Part of a small language model's weights: width 320.
MLP neurons of a small language model. Each row is named by its layer, matrix (gate and up: input weights; down: output weights) and neuron, and shows model dimensions 32-159. Each number is 128 + 24 x the weight over its row's rms, rounded and kept within 0 to 255. A neuron's up and down rows have the sign that makes its largest values positive.
Before each neuron's rows, "fires on" lists the tokens most often at its 100 highest values on Wikipedia text that the model never trained on.

fires on: "ur", " ter", " Ter", " con", " Cor"
L2.gate353 [120 124 188 134 136 164 138 164 108 137 160 157 123 107 116 114 158 134 122 120 124 121 135 154 140 168 120 187 147 177 192 148 138 154 111 187 127 102  81 109 147 116 147 146 139 151 111 140 134  96 126 108 123 158 110 156 141 138 111  56 118 114 165 147  96 145 168 132 160 158 147 136 118  98 125 143 121 156  94 120 150 152 127 177 133 134 152 125 109  93 124 164 122 182 125 131 142  93 121 118 159 156 108 138  76 186 116 123 100 119 156 118 117  87 127 142 121 146 133 151 145 100 114 144 100 174 153 155]
L2.up353 [130 115 159 106  78 125 146 132 128 136 125 192 150 118 116  96 107 108 115 161 106 104 123 127 126 138 151 117 163  89 107 142 116 145 108 109 108 165 146 102  96 146 109 149 122 140 114 171 133 148  95 125 120 155 109 136 165 145 133 100  75 110  82 130 134 129 141  63  82 120 164 132 106 131 108 162 138 122 131 147 103 147 110  98 175 171 100  97 116 107 106 134 124 150  84 135  95 115  97 172 134 156 143 120 170 136 133 137 139 121 115 127 115 149 116 138 125 130 135 101 182 158  85 143 125 166 130 160]
L2.down353 [141  89 136  92 117 142 140 139 112  99 104 121 151 152 139 162 171 122 105 174 108 176 118  88 116 133 145 134 157 123 105 106 140 136  91 122 147 145 149 134 126  70 162 174 110 167 120 124 100 147 111 147 102 101 145 144 151  96 124 129 117 151 138 152 112  79  97 119 137 164 113  64  90 105 139 122 134 136 169 140  90 161 119 115 143 110 115 135 112 133  98 131 124 120 124 129 153 139 109 106 105 179 170 128 122 140 125 167 133 103 118  96 144 134  83  64 130 165 135 112 130 156 141 147 162 157 128 152]

fires on: " qu", " Qu", " fun", "u", "ud"
L2.gate1100 [108 123 117 111 166 152 166 109 130 156 147 136  93 133 118  95 125 111 183 174  90 148 149 146 138 162 101 172 128 117 109 148 126 157 154 111 160 108 134 115 130 107 103 111 131 130 139 139  86 155 145 137 119 118 110 104 109 127 139 175  97 109 152 148  97 165 111 179 118 121 149 123 116 136 100  85 129 160 106 129 155  97 128 161 100 127 137 109 135 179 100 133 118 153 164  75 137 127 145  74 137 148 114 123 134 143 107 113 123 108  85 131 126 144 134 101 109 167 128 112  98 114 163 133 132 189 132 159]
L2.up1100 [ 81 158 144 103 109 133 157 117 155 120 134 102 103 132  92 135 135  71 115  92 164 140 130  69 154 135 140 144 147 130  70 141 101 127 126 123  98 111 131 131  93 137 130 144  69 147 124 152 155  77 149 136 128  89 139 131 164  95 131 129 122  89 131 156 151 150 142 148 141  83 121 128 130 135 122 118 120 154 111 154 149 117 126 147 135 121 131 165 166 122  85 149 120 120 149 132 122 160 145 133 115  92 169 128 117 100  94 111  98 107 115 112 131 156 161 116 118 133 148 132 104 114 109 133 127  75  96 101]
L2.down1100 [138 139 155 163 102 140 156 134  80 160 120 125 129 161 151 156 104 160  96 156 123 198 153 119 114 136 148 110 112 127 130 148 108 153 117  89 129 115 156 131 115 134 114 122 133  80 102 103 122  95 132 147  89 146 107  82 151 131  83 126 105 108 167 111 115 163 174 141 102 153 147 136 103  75 161 145 141 146 150 140 122 103 127 120 105 141 152 147 131 100 133 167 113  99 178 152 149 106 144 120 151 125  93  91  88 137  68 111 101 136 153 129  99 149 123 111 162 162 125 115  94 126 123 146 153 118 109 139]

fires on: " sp", " Sp", " multip", " b", " rec"
L2.gate143 [135 109 123 161  74 124 156 139 143 172  94 128 130  92  81 124 120 118 108 102 113 123 147 126 149  56  91 106  94 136 110 142 148 156 173 144 124 147 126 111 115 107 111 160 152  83 198 164 122 139 125 146 129 140  95 188 127 196 147  90 122 139 116 130 163 170 157 146 149 115 119 165 100 110 106 135  88 130 145 130 163  54 136 138 133 118 128 112 142 113 145 104 118 135 133 105 174 108 147 138 107 159 128 103  91 106 166 109 127 123 142 138 121 132 132 140 127 133 179 139 118  96 130  98 131 116 140  99]
L2.up143 [122  87 164 155 110 118 151 115 146 116 152 133 137 169 134 106 128 170 121  79 124 121 150 120 109 129 113 147 134 117 135 137 115 134 106  97 126 150  88 128 131 127 140 135 104 112 128 122 105 151 118 164 118 135 131 101 135  82 116 120 103 125 135 127 193 141 100 165 150 155 177 106  95 157 118 122 135  97 100 112 118 134 156 132 164 136 146 140 122 146 141  98 132 164 115  96 131 111 120 116 114  81  94 129 143 124 127  77 164  95  70 151 129 171  79 134  95 134 125 143 149 156 139 103  97 116 167 122]
L2.down143 [ 95 120 165 101 126 110 154 147 138 113 110 118  98 132 109  75 115 131 162  92 118 200 125 104 105 112 124  98 127 134 108 145 135 113 103  73 116 155 124 124 121 140 167 115 144 130 122 163 158 120 138 107 138 139 102 121  60  89 158 102 115 130 139 129 122 129 133 182 136 136 115 145 142 116 119 148 119 110 163  89 113  87 158  85 136 116 135 134  97 155 105 120 151 154 161 126 120 115 126 152 141  75 136 144 117 118 135 128 148 161 150 142 123 134 122 129 129 126 128 117 114 102 151 110  86 128 147 151]

fires on: "J", " j", "Y", "ord", "j"
L2.gate1181 [146 105 115 174 114  96 117  89  92 113 103 124 131 160 156 155  80 149 102 157 159 179  85 112 176 115 132 119 138 125 124 133  92 132 127  71 173 138 101 127 159 127 105 171 106 113 149 152 110 107 140 114  71 110  90 113 163  78 168 140 124 148 148 124 161 145 104 139 127 150 101 160 130 156 119 124 169 148 136 129 123  91 150 102  93  95 136  59 139 143 140 127 128 104 126 121 128 121 128 140 147 149 108 134 131 135 126 148 109 141 154 160 116 129 106 118 152 144 155 129 108 138 100 156 118 124 106  97]
L2.up1181 [133 137 174 130 140 140 122 122 128 115  89 127 150 127 146 145 139 146 138  99 107 135 139 116 144  96 107 142 123 161 115  93 133 105 142 115 109 116 159 181 150 126 112 115 123 160  80 168 124 112 129 132 145 110  89 150 175 170 145 108 140 131 116 131 124 105 106 154  75 117 166 110 118  94 143 105  83 129 102 124 173 122 138 155 107 107 115 148  93 139 127 160 130 142 104 116 132 159 141 133 120 116 134 121 125 168 133 150 137 123 119 116 123 109 117 133 148 170 137 136 159 113 171 130 119  78  98 127]
L2.down1181 [129 103 148 138 132 131 117 180 165 145 134 123 120 136 158 176 129 119 158  98 160 112 172 117 130 125  98 136 100 109 129 146 157 115 113 155 141 141 149  81 143 131 121 114  84 125 137 116 119 130 130 150 161 152 143 143 142 129  82 117 158 125 123 113 123 147 111 178 106 133 117 141 179 126 161 121 150 106 136  85 161 111 121 103 123  99 140 116  80 147 124 141 116 162 113 126 111 109 116 112 161 140 104  69 160 147 106 133 123 117 129 105 147 118 147 161 171 109 125  95 125 125 131  97 129  93 129 136]

fires on: " not", "ot", "rit", "pite", "eep", "vent"
L2.gate512 [142 150 125 163 174 123 129  97 114 151 143 114 117 169 120 148 119 120  96 120 106 124 105 126 120 125 135  92 131 148 150 134  96 132 134 123  96 130 158 100 107 112  98 120 113 153 153  98 148 111  88 136 123 154 159 133 109 154 126 149 123  83 141 143  84 124 134 121 133 151 158 125 104 138 140 161  96 127 163 117 130  78 163 132 142 129 148 137 107 134 138 165 141 159 166 149 169 116 122 124 137 151 132 136 131  92 138 126 131  85 115 107 169 153 145 138 170 124 130 209 117 131 172 160 147 152  92 156]
L2.up512 [132  88 134 127 156 111 133 150 155 170 153 140 120 116 107 105 124 123 127 177 127 142 163 157 160  62 110 117 164 147 100 148 172 104 106 135 133 206 156 113 101 136 144 114 152 122 105 127 187 126 132 121 153 158 119 118 117  98 120 125 111 130 144 132 122 178 116 109 127 113  93 103 132 130 161  96 184 158 120 102  86 129 157  92 153 164 153 152 118  88 113 116 129 152 172 128 158 159 136 131 117  69 125 112 108 118 148 107 127 122 138 110 178 132 125 157 145  89 184 171  99 134 159 147 166 111 107 135]
L2.down512 [146 167 199 121 119 140 135 140 145 128 135 112 112 134 156 141 118 111 115 125 140 118 131 140 179 105 135 132 128 144 125 154 131 131 141 143 155 113 114 149  91  89 162 103 113 121 148  74 173  87 171 155 107 150 155 118 127 125 130 143 115 107 172  84  84 124 163 111 141 130 147 109 110 133 115 104 108  67 150 118 119 110 159 191  92 151 150 152 127 133 125 145 133 105 141 173 156 102  94 180 156 148 155 119 105  90 112 145 136 150 131  98 113 124 128 164 122 164 140 178 121 134 210 174 123 127 126 123]

fires on: "rit", " not", " to", " ent", " sold"
L2.gate599 [128 119 116 117 137 158 114 111 118 154 130 110 127  88  93 160 132 101 149 127 120 126 161 118 123 117 141 119 140 126 144 172 163 113 121 140 142 103 132 132 151 116 148 164 158 108 116 169  90 140 128 101 144 157 123 146 104 116 121  93 109 145 129 162 126 193 181 105 107 143 135 118 126  90 154 163  88 150  95 133  94 113 117 147 143 120 128  89 108 126 113 105 103 114 143 144 150  96  95 177 122 130 137 106  77 145 185 155 122 100 124  79 121 105 123 135 157  86 155 189 130 150 110 178 158 153 103  98]
L2.up599 [120 112  95 172 127 121 134 114 147 101 171 101  99 141 154  82 162 159 120 135 165 112 145  92 148 104 112 168 129 110 130  77 106 148 161 174 104 151 150 110  99 140 151 175 137 136  89 123 179 117 169 136 134 139  86  85 149 138 120 133 143 136 129  94 132 151 132 122 123 162  92 143 108 128 125 132 145 133  91 137 102 149 119 136 140 121 120 179 125  94 111  97 124 118 107 113 134 158  94 123 117 109 123 167  95 121 138 137 162 134 141 118 112 121  95 143 132 133 153 133 111 105 114 115 143 120 152 140]
L2.down599 [152 146 116 113 102 136  80 137 123  68 140 116 104 102 146 141 135 129 142 135 141 121 107 129 144 108 141  58 141 138 142 106 154 133 174 152 129 146 123 162 127 122 112 124 181 165 120 130 130 133 124 145 142 155 139 152 115 137 173 158 121 159 126 112 156 170 126  81 142  96 132 109 141 128 134 140 147 115 131  65 146 105 150 131 119 161 171 148 137 112 169 152 104 147 166 112 164 156 122 145 131 128 153 131 113 111 149 123  95 139 138 110 128 128 147 131 102 127 103  95 134 140 138 109 132 132 128 126]

fires on: " qu", " Qu", "qu", " wh", " equ", "il"
L2.gate213 [149  95 123 130 160 131 125 116 125 174 155 134 148 160 153 129 154 146 145 181 109 180 133 148 137 122 145 111  92  98  96 133 123 104 174 134 107 115 128 135 170 117  97 131 109 130 158 152 141  81 115  95 136 149 139 106 140 131  95 116 130  72 143 131 112 124 124 144 130 137 154 134 160 141 137 126  90  94 143 161 138 127  99 138 110 132 165 116 107 166 121 128 109 132 117 124 145 130 136  85 117 143 115 108 124 123 154 142  91 150 113 167 146  87 184 109 175 140 170 118 141 121 157  95 148 139 112  92]
L2.up213 [166 132 161 124  67 151 146 124 131 110 152 123 157 138 156 114 136 116 140 135 128 153 123 132 141 110 157 125 123 173 133  76 122 116 170 104 150 126 131 107 132 105  42 131 116 114  96 127 136 123 122 101 136 134 151 122 155  91 103  97 109 121 106 118 113 132 126 111 109  73 142 135 125  98 140 128 147 198 122 147 110 163 143 136  97 146 131 170 171 144 132 170 110 127 132 168 133 137 155 155 118 121  85 115 133 142 137 159 139  81 108 134 140  98  82  89 144 127 126 148  72 144 155 154 127 139  99 129]
L2.down213 [141 112 186 130 112 130 174  98 128 112 165 156 161 127 140 136 154 110  78 146 134  95 108 149 167 123 123 104 130 140 117 105 106 152 184 114 117 136 125 110 124 129  83 137 119 104 128 168 133 122 120 119 107 140 153  97 162  77  97  87 142  93 118 108 147 157 111 161 114 148 111 124 100  35 136 109 113 131 128 150  97 161 117 120 158 140  93 146 109 144 159 154 112 125 153 145 134 127 151  74 124 154  87 123 105 106 117 142 110 107 116 135 140 119 192  88 129 129 146 120 151 110 171 130 134 115 100 125]

fires on: "ag", "az", " Mag", "an"
L2.gate539 [145 128 148 131  81 133  86 175 100 148 174 120 136 170 115 195 105 131 152 126 139 167 100 115 158 116 143 125 150 144 130 123 152  86 125 133 136 190 144 171 143 141 137 129 158 178 151 128 117 135 134 120 173  95 142 107 114 122 119 143 126 111 149 145 155 107 119 132  97 129 147 131 148 119 159 145 127 123 163 124 108 155  86 121 117 112 101 101 129  96 113 146  98 129 135 125 127 146 111 146 160 118  97 141 114 103 125 100 127 141 118  90 127 146 100 135 161 133 122 167 154 165 157 117 102 162 139 130]
L2.up539 [110 141  97 182  96 102 131 166 161 140 103 128 117 122 137 136 105 160 143 125 110 107 101 147 139 158 143 140  80 156 158 128 125 127 137  94 161  66 106 113 165 157 126 161 126 132 155 141 102 115 104 116  83 146 158  69  92  88  98 119 120 123 154 144 136 147 132 113 160 129 104 138 148  91 146 114 105 109 148 149 151 111 155 152 148  95 100 150  86 135 124 133 145 119  96 167 150 112 124 122 121 104 149  80 159  79 172 126 133  97 116 132 101 131 144 117 151  80  88 133 137 128 155 156 139 127 120 133]
L2.down539 [116 114 104 141  99 139 153 138 133 115 137  91  96 108 141 131 134 154 138  94 106 163 146  99 155 117 156 125  97 144 112 158 152 115 148 161 113  94 128 156  96 158 129  87 121 125 148 127 105 138  64  98 143  84 125 103 151  86 164 176  79 132 154 114 157 116 130 131 118 108  96 102 142 111 159 138 134 132 146  81 120 162 125 164 150 104 150 120 119  95 128  96 142 109 138 131 160 150 119 113 137 100 111 171 126 163 105 150 110 168 101 143 167 118 167 119 132 113 122 104 142 120 156 145 128 148 113 130]